config = dict(
    n_layer=10,
    d_model=160,
    n_head=2,
    n_kv_head=2,
    head_dim=64,
    d_mlp=192,
    vocab_size=8192,
    activation='swiglu',
    norm='rmsnorm',
    norm_place='pre',
    norm_eps=1e-05,
    positions='rope',
    rope_base=10000.0,
    rope_fraction=1.0,
    qk_norm=False,
    attn_scale=0.125,
    bias='none',
    tie_embeddings=False,
    parallel_block=False,
    init='orth',
    init_std_qkv=0.0449,
    init_std_o=0.01,
    init_std_up=0.0449,
    init_std_down=0.01,
    optimizer='muon_variant',
    lr=0.00158,
    lr_mult_o=2.0,
    beta1=0.95,
    lr_head=0.00347,
    grad_clip=1.0,
    warmup_steps=200,
    schedule='wsd',
    decay_fraction=0.708,
    decay_shape='linear',
    final_lr_fraction=0.0,
    batch_tokens=[8192, 16384, 24576],
    seq_len=384,
    doc_mask=True,
    train_tokens=140100000,
    steps=9370,
    dataset='wikipedia_en',
)
MLP neurons of a small language model. Each row is named by its layer, matrix (gate and up: input weights) and neuron, and shows model dimensions 48-143. Each number is 128 + 24 x the weight over its row's rms, rounded and kept within 0 to 255. Numbers have three digits each. A neuron's up and down rows have the sign that makes its largest values positive.
After each neuron's rows, "fires on" lists the tokens most often at its 100 highest values on Wikipedia text that the model never trained on. A number after a token or word is its count.

L3.gate24:119180132139151136145147142136130107150146146132145137124164101122155128097119117130096128128157083157160104131137100116129111120112164174138115143111190096136104133140154120117127125127093099086142090132141157127118157120118115096172122100098130069138146092136120129128179159111112131079
L3.up24:102173095138102126148111155159088117185115115159114120122152150159135148132154103126105101099142070141114091122148121119093163137160149098121151130135171122125090150100097127106098151145104104162166100135157089104120149106144068136119131138128082119167138098120124128108156127099139159132
fires on: " up" 25, "0" 9, "m" 8, "f" 8, "g" 7, " \"" 7

L4.gate120:075121140126090078135085114141115125152175132132124122101123132156104145132132151101108154119141122182114126118148167067141146116124191137133121134110144163115139134146106119108116155083128148146201163120153130134129147138135126184143124138124096142156143111129102142107137120137076087130
L4.up120:111139137119102131127132142130110134131122151095134166118138129070146155110103124122127074138134135158142113122167152111111139089094124149123093126133089101108161112140089138170116123145150125089148122133161160142133122161153109120125096120116131099092139120091139136181154072174150105092
fires on: "ing" 17, "id" 16, "n" 6, "kin" 6, " first" 6

L3.gate3:106141127130126138113126135125151129058145121134112163084087156104136112108085120166122134150086143116103108100115093114092092106143114161118131103138104128149146118126147142087115131172100123141121154110121146141075123095207082117130113112102125142129119104102166107161156148093164123103
L3.up3:155132130136114121106086157151105111138097180176153146136154162130128126099103146146116083118108099153139113135133133119146135130093111160197122110111118101131120123122096128079133129096091142160145138088107151092155162132160138100136110104123091131144072120094137116148105153151148154121
fires on: "ly" 17, " first" 16, " only" 14, " even" 8, " often" 5, " originally" 5

L3.gate7:141145126162129084180150095106143104113095105133105156125087129170122114173127076164156178136153123183131132132114113176131123135107141113113115128135146117086094097114155104169137108100133159106161069103136120099119129142138146122094166122103126135083157144119090129163130140139125147129
L3.up7:145109113156154118164113158124182093094113148127106115102116127183145086128121106142134138129173146165136132104100135116143135173091125166183173132058119163118129119100115118107137119129134125107148165107112138133146104130119101113130169121097114177109159158142117151160118117157143166156
fires on: " (" 65, " per" 12, " than" 4

L4.gate184:162103171148137103116160141122102134118118111125107092100113116090094124120138076113076139149153152147148108178131147143164150121125136174125116143110112138117114113133113113141157153081150104139090097113140106120161118132120119121158141093142136086173136133111098117099157095090102113094
L4.up184:167147150137142116129168144099109092149111153155112131074141122107120120108125153115104161143166137137122082182131130105127109142095159124149142115121145132125107119132117169151151111145144142098111127099147170162163155141121162098126147142139135155126131118141149108119126168135139056146
fires on: "0" 23, " in" 21, " —" 15, "in" 7, "n" 6

L3.gate104:178132137162139083145122120110152116135105140122100158125140174148108119152139112157129131132099125121107149070085115152150133113109128145100087086148100121106125043134128124132145140132149150113158125104139131130133134140129142092123127170137153110111126126130108136106132151104153118097
L3.up104:129087066150086130116090136104133124094137111144109165185152101138131138136135106148094154149089144136132165118120133113114110102127136075107142114120120119138070118122129145118140085120102122148114112114116098100131110093130134159143133109137110087096155150127107098114129081182120122102
fires on: " ex" 28, " dis" 20, "ex" 13, "ac" 9, " Ex" 7, " Dis" 5

L3.gate8:173158095134162129131148096173157084093162067142151136139140110128108099122173126135126119130110117115134112136144134157133126126118119103132126082128137141154144152131131102090121132166122130138157088118108197143152165079147167101143111134156159124145074127139093146088125122103136114101
L3.up8:120149119124155099122131126089102148138103151113162151136130127162142113132158112124110133127081152119125097111140107159157127134069146115090133130164147097133144119107097110150117120128176111075128105143101133135158128096118125087135172141157138102141130160178113141144130088117083118137
fires on: "s" 16, " vi" 10, "or" 8, "vi" 7, "id" 7, "gi" 5

L3.gate137:104047104194134084142135125117114137105128100108101190158170122135143096149132131136110118110151137103120116097142140102139133149125098166115125098147115119141087126140116099143172132150150114147136127099114131132124140106124142098118092100124141154131116091137117151084061139106127139105
L3.up137:139128150132133138136103143059166130088116118139097142127103136140116085125092146138144104152096104134111144076138144104125103142130102162089115122141161147151100178111142152131140152122140106091105123153121085118129115152105120104114156065124122086109134119141130149156106121099142136142
fires on: " to" 24, "en" 14, "ac" 11, "rup" 6, "ru" 5

L4.gate72:145120100109123165080126097145087144097090116143118095125139134100151119088162136131113131133171099069108086130107135151102143129118160133122160099088138149164138162119167115111118144127139140137143113110156116136155130171136097161142128135115142131157129130102117134138132171106115120195
L4.up72:143160154095171137074146124158102160146127091101090119130128122093115101125131110099089099110157083102128091139155126111148084131171130136146141139095131119117160123141109196161126111113120099159086107117150100140138144127143139104120129110142095119113132129136107130096114148113180151159
fires on: "ly" 34, "ally" 9, " long" 8, " very" 7

L3.gate155:119126099130149098125125158124137095070124146126128126120169155131143113143136131097115173109155170132146079152134155112073090108160133107151135116121139150126142114123120124105108164112162142164124101141141147124128153086129103116102099173161091146104117161146109124115175113143097122108
L3.up155:104156114161160108126124142109159158126145114124129102143125088142105148106144149084135085096120147125146098115169125118117125119103168129143113147105121093184150063130095139144142133119186142158118133122158144112150140123102128132138141086129110142118098121140117132128140085120127132135
fires on: "o" 20, "." 13, "u" 11, "we" 11, "ö" 6, "er" 6

L4.gate97:133134129143129097130161120112108137111122121153099147080167131116164157121149123090096125120086113133135141123155113117115138129091135117119102112138119109092180087123132100104152122125119186131133138113112154090184097130135139188139165118113131182122130112118111115101118149138128103081
L4.up97:130126092148120119152165129100097163102134111114099131157128110135127143121125116157140129132145137141154138099128159130147122121062137120137132147149161074167124147117129132160132122109150116117127115156118155110099115124163127207123192070141141141143068125165114140133137137128123120157
fires on: " in" 23, " on" 15, "," 13, " as" 12, " at" 8